Weights of a small GPT-style language model, trained from scratch on English Wikipedia.
Training: a variant of Adam for these matrices, 1021M tokens, 7790 steps.
MLP neurons of a small language model. Each row is named by its layer, matrix (down: output weights) and neuron, and shows model dimensions 304-495. Each number is 128 + 32 x the weight over its row's rms, rounded and kept within 0 to 255. Numbers have three digits each.
A block is one neuron, or neurons of one layer that tend to fire together. After each block is what it responds to, as a language model described it from the Wikipedia text at the highest values.

L4.down220:103087162142091084177156096084101142098164127082125157160159163104180139147121138119113097175190162110095101121161067085099155151217112167084121118153165122109186119127111135165136152096107120105142086093146081120114111087077171054073134150172102126150131083139100131181106159114114155102160092116175199127124099121155111150151116146132131098133149162194120091137156187135167130124108124137117146122077130132130151105118158151102122120070119139135106142123122104095105097132101138138185163141148072142166125076148170128123121128102177102095140154157102160078143103143166141103
L4.down998:099062059168144142106103061134169155148090138100081097132142144136123116126191150164133126112149142169116062124076145113123118118146152148124168185110131093099113138127141150149121176107148152115150154167113142104118137046145148121134140163123091159153094093098093128092128083130196157090158161065192125086111115110124112107117107136135160090148158120106170107179204161119169172097097148100110164110115114132111106158127169119117141107095114176148100088101098099066146182121218110054145145130157091076138092079130129150145089125127130071114165145130127166118085121086117111118
L4.down1077:070165106146148092170119099146179132096157116170141116125093149088182234145120085123134108124119159158119137097183150092120139135126103111108185093161091094103171128183085163113160109116141109169103124124138120200050114084102162097077099179139148094087144100094135138141082059117134125074123108112123168132163072162163113116115083132122086119095122122139032167094156124160209106116125105157079131135075086118132129132140110126094089185127133103145091134096125122153159145162141124025160131076154080144150116098086144122109123141107147152105139187144153119107146098189156139122
L4.down1349:096139154151131072153134133138089167148113053150154128115117129117118136080140105156102149165125171059115161145129114102152121143104110190094113093140101143140185121171090190175168086134148128113092059080250180127118145154129084084083139146105169114193250155145185144162194069077118133129118138169128098102106127087159099104209108107142155093074151107160124142109153123105090141102159145146153135118134128100135137114131143124125155110108074125105143194094042132114084093140115138155104116158137111134134182150130122175110143145157123107108146163128053100130126082093175154116
L4.down1685:123149161193131067181144124103073126132159030180165122141140150100133155106154136124076119128060106123084168168129136108129114145140119126106115053113115100140139187183112187167162101091136118140125108081188106164104138121172137113108133186086091151139134157126154132117151102128102104149160150109095153070154099115140135100179093102143121134096085119112157148119199140094115166143150129160171152094118158102157137085157130107119162162173085132167118144107057133079117134116093141087129148085166148111127144139155087107169165194152119139166200179092142131151078111130175149143
L4.down1988:101131147159093088135123129166133161160174103176087136157160128096163151153146088109134098165132099141093142127152082145135106120126135142039152095119108071094122111165087180131128090099162102080111104103225106110060105107159135128079152115094091116165141115118129102133175130173119149110184077089143163152155048177101137116171117097149083135130115148200101134110123123186180132114087082137142133148137156107141147140182109110101158147091177110132132182117112145091069137136066105156170194146117110105102104165121137177145125105124131117128144161192135166093120102127192187101
L4.down2736:145153188148085096155139111127078131133140116119126156130126122102146152167092123162103116095124138107112156106098132105115102097101124208060100120133119053119131081187109162151139112109164139144109087062178114101111159145131139092155097194165138098170121075108152126118130128125209098141160111084144161097174115111151128153196097113062125109109133142153098106141128139213158159117094137159172119148080137104141166157132167118139155152141147083134130158142096135098157138144075090144193202145201155106141107090124132096068136099186087144082128127118060168090133115117188121134
L4.down2927:166163182178135052198118116152119139125195132122125128135172155122150172130139134074141127132201128113094123125135050147118120104138132156094111120080094150119177115174142137136151091071095113152158138163132132057132104107128126124066189105074088110101137102154154116125102180091059175102161099095125191124150122126154136151119129087059170120113137194159095117134148166193140124182090086113146146072108120133138131130157137124105112143140179130129133160115080142098061118139084143145196142103173136080129119153133098139129126144106138142125100110164080170130134087167164159131
Responds to: Mid-word name fragments. Word-piece fragments inside proper names, mostly surnames, in lists, tables and credits, such as Kooning, Chisnall, Weill, Ziyang.

L4.down36:091141112167153105094213161147145146097204122184137123119106158045109177138054106133138068090043153162135115183136140089119182112110141166132097121174114217117164170157084143101124146113177186125190181107075141093140127138156108150138113096098084133093176130075165148115094145158087118143143084136118153143052155156154122156035144126127167131126158129198086157063062102213074151131092124119187224165129084111095145127110098137126142121109173139155135166134121172094145118113118140212181164088121091117042116134116088069142096162118118146105073155130140138064250144155095162079
L4.down228:173141126154097100091143124122212102128175121202139152198104120045178131150139120082161100129104125119102136165142126095167185098132069141070157128193139106121153104148109151096168141130182188142074142123077096051094105091191158102126060103095136163136143127127109142105099111149069109136114093088165134138135128133105145154124123118187139138088166170173062131131105145166131105207125120110108190174133094099108137073120147124053162181116189114141138126141120171098090184138087122181135200103099116121082083135120132118155114164128100138126090137161125148088171087126149136106
L4.down408:163164176089116179175116121092125180101141126132161081141110096104187123117104077136144149164120198086172159088167147158116057106122103119101123085140085144108163108132068104132145101127169180153107138146174188073124131164163081096147111167153144163195132131088110123163108114162186116104087147166118084114134133094108202115174111131158150116152129131134062143121087147089135132118109067070164092117108138132143101137113072128151112164091089111110101151101129159182160063106110159132112042121147181132086148110162077170131106152188142103111086164144079108132115151139131121088
L4.down1089:127102124113181129145121137160124133130190161158091117141029094103142089149125135107085115025147171068094122121112119132062140103110093078121113128132098128077126067105137099135104097076097098102064167153183141095183164136131111154154150159154174070150146147109181094081122153181154128149161165169087144097047099133099137169116146206129129128139110142139097102111108123113146109125122069137150122152090153090103113168140117102142104122132122137136169134158159110202091144148112130128142160124118120114110115169085134133119065089171154160149099166113109140144127169153140141160
L4.down2439:113106114133126145167125061123114090163122161186169155110145176094128107107137119154131143097141127140142122130180165117091136200100169125177175140171211203157169140089113095148098160150106112110119070132135130154177086121131095124109110108146103131080130115072128127133106121149161117121127102151077138133103142185101138150056114139144182125159136139052115126114129047203103076144194136096160112105110091118137093101120143172137182091137148144102185120148145156162149152093108166041087119161145096102149147118154167097096117099126093157163114160129156107135170107139146015147
L4.down2460:068094071130116172107132174179141077124114129100075122135127108153202099134194090132145170094148154160064130120132131151102145099071151106165134108084164065150183129100180096126142156082149099088077136180227138114152133146139087210135140118172086123121143100153090115123116103104112133101157154114142106187052138111169167116172111143140162108156083163154099168102149109060122127114177113128193060082144165148159133054188129128142129054112165141111186088091118100139119177175149090112066120153076103115077101068163166107157111157116127126159143102119144150155082096086135097088
L4.down2494:160147152129197133130145080092115168082119085160107130113116135100148097085093169121130093095119083142123153167142147139151154144119088142093162175137155077125124167112093131119130106092107196151115124171132082161067147139086168146096110037106125113085111130073147147162126162178150127136109128156174151103144107160127114182162111100184141164111128121130074211127087097101124157168115110125093181160093106101082137123158137132095097119080159115121147156112132100122064154110122140136111126142095124108077170173168095110091114195128096132122129161194131115090159171171135127112
L4.down3029:118170182163166119082079096105127096154155139122130177101101135170167110129162120101096154111135206085125135069167208174093089090110092131132111117165125141154177065172136112127096093107079117147075121118183147115156106119143143147136155111134125140124191096123170169092138129107188179136126114183111109107142093112159138065109149162120148120131111143168183128136111118162085136132156048153181149126107158118148137105111095197130087118114117088052241163137094136134124168119121128074119061146195151158121085119169110187139101115172096150110090157160112089137177185096143136083
Responds to: Predicate-start tokens. Fires on the first word of a verb phrase right after a subject, modal or to, including contracted 's, as in he's, would only, to build, first met.

L3.down88:137148102144091129097142170076146179101097125136146097122128126133081093165116158119109165131140116142188114159127123113096092130076131152132126133174172131158167144132047146132145109176149165160075159103121107124167113148136121111170189174068096140127092160103123145147167127089113197147156174080157141122126085157127098177060179189104121088150165144169074118108169147128120162189115111114130155143079146108144091110149074144151152158030166140108097166162146140147142110140147109155166119104148097093113179087077178134122123152159069121161101168098169178117124111125095132107
L3.down604:133139181125156119134187125083098114129147086134183121147128099117138175159125095104130107082165142084199118114133103151154118119159088160131163122121139080153145203149178180151176130110062166086088110138115140166116100138132144086107103159143140181109119135118110107160170167157174085144110095039139185131153174121090074145168123119093122130163117131146128145114174167078148147090096172096111168111159135151144113163147157151150097163079149121162042128140131119148149141087094154138144091140086128144069127106110118032164174122085152119100117061130146150161050138129113108175
Responds to: Word after coordinating and. The first word of a new clause or phrase right after "and", "or" or "to", usually a preposition such as in, while, on, with.

L3.down352:174163062145138068142161137114131120134079119134094160164129134076156158089122097170135106130085122129116142154114132193133120105156125133119120132117130127126149162092069121105209134102139128134134146138175123182131146124112141088112059107103185147127145121141119151123139041179094117105126163169173104115184153134128158156109157113154210071108061092110166140127140112129143101134102127203062128116146143135060106161094077065073089159141096101175124186151103133048170065138140163125115150124179123093128149145180118133158095147153202184089136080077162082120109139131139155123
L3.down862:116098127090145089128143147134135101113096153067088049093145103163093115031128143186089134208131158144153111135122155146144119148157123166148110132171101089086129134080160131117165108183112141078133140153127148137146130169116142128100128124094182132155134107115141133101114064118118146089106104172209130142162112165141042131128140169124116050087150066088094109098164100124113153107102051152077152157144129141187131129115137106113084105145057082127150158084166122102097157116184154174121124060133119068155135116103178167128133102131159125112095157132094057126101152131151139156
Responds to: Final piece of names. Final subword piece that completes a multi-token proper name, often a surname, place or foreign word, e.g. McLaur-in, Barns-ley, Iraq-is.

L5.down553:146093138130152139095138135180123107080110151170122106102176143175129180084123155146137101158130152106120110144093155118127148164152114091110114173125113095082159115122098083119118162080130140104174166203118125129115090098107154089104122131166073208083138104178130136123148103169152172109110138054179148165181134110124116114114114114097155074084099156148127130113139165172075154082111120150133124070185130107157194135153116132131111159134115123173165061136097140145126120122095086103191203146142087084118115105129126139111131143095103131154171108102162124113157122115187158136
L5.down2218:131193123067173132177135114115125124114120128172073132143141108145118113099160188120101133130198077126138104104139117125132116147109099149069153148144154189122114083135118160150091122125146129162169090146098126131157136138118138115085121126137120153097184145169118157131122061210118164160122113120131102082103094144172061070141113119122195143115119119153134183150174078076141145245105125166119113110175170099119134057148177142169057089079186126105136087169136129104088145140108137132127172146131096122128157082099137128096073079123104180083158197085110149112145109092156129158
L5.down2655:174163145175128130125139136130159132106125109140090154151158110121139154109105121146191094207104121109121099163069107113123096149116090148149178141109183098128185068153081106151147182082148146099073120166124097098133152177103154163088162069092123090151160121233122159181128086149101177169161108094126150159139135122130132141178163107163149125115123179115079123147086142145074133180167130112098115129134105088154152137109179096061115150114137154102134096124096105132133113112124100154137173080118110154133137155137137164079077129086073147114123156095108169087118127158146159130
L5.down2852:136168096050136189158083099125114107116136119130096168148136095114126141190123068142136095255117152159166135114064122144050123137139116134121112182113141112118205116117064119127113137109130117148118118142132076131131112182162138138102110135132146120151150116158104106142122122145168120163114123097119149096112088073153094125124084127161136141153099132101101087138101134128102141143117100113098088118159129111142165153142176123125141111098122135109165084134169111158138134106149125126119094148099121117134108128151136137091142137129143119161145178154094123154124121158118133120
Responds to: Transitive action verbs. Transitive verbs (or their final word-piece) about to take a direct object, often after "to", "and" or a subject, e.g. acquire, promote, designing, released.

L5.down670:112115144142113115114149131158183159115071064081114125150084127100125083174109136111137146060077132122064108153088101107101070138103092078128095117106127146130107136152105174131142120137107073135136166107136154111106150091136184067116162151174078152141094132138108128117128184141075095138108128162097148099079135130162121182186174131136094194185175142165150111096171119125174126218084134089094123140125192162162192083110154126141138115103115121093125095136114146079122141157165104155153159087083142218174112124075139174136170134091150102096132137104092192180100167124124139156
L5.down1360:084103114096158150111118161152113135146156114171154133113093132091159120126112104123099149235119174168095121126182157103092158149138131140145157117137156157179176167147111125112163130121140118133106125133149106110120078138127131083139105129099195130102138136158162117143079085079105142072122156151142130117099131108146170121146158205128142115133186097157167158115109157134092161043088108111090158137136093147103170174082123107116062106105139095142133110126136115151101151140095079138093138107146103110167120141079086131121168131143192148140180151132083070129153122130129100129
L5.down2647:100126124140135141107117136112117161178176074153154154171119130120133114123122103172131116095113106156110123107096127129079118182114080073099145117110101094124117149122052154128192114132113109150133121093150141086064118144117135081102109138161169143170103144158099138090097108129117145139097179153119126147153137113164142117137140110128023144110160144084136168167110127105167132172126112093079150137116097099107126130128050148135153170155109178101137114086141143140104177179102142171106207076150115113192125163110137148128148117112176161124159220114111080142113089164138093109
L5.down2894:121124119185147045136154112169168104165186128149112109151116129134145166156096104153064149148156156119119136119080102110130119104130127140158140134124064136102131139146133202109174114132124071191086108123093114189157146096161121054148073100079169162072132181152189143064145152079077045161107183100125137132173121082157123142123173141122125147104140171109159059092173134115120081134141161151136150132082122162124190125129161141096117091106101056094137082150128111102157081138150103141130122158075141078230155112135154162181196130158145135112131117094105178130095112107127087155
Responds to: Surname completion tokens. Final word-piece or whole-word surname ending a person's full name in running text, credits or tables, e.g. Delafield, Roessler, Colby, Williams.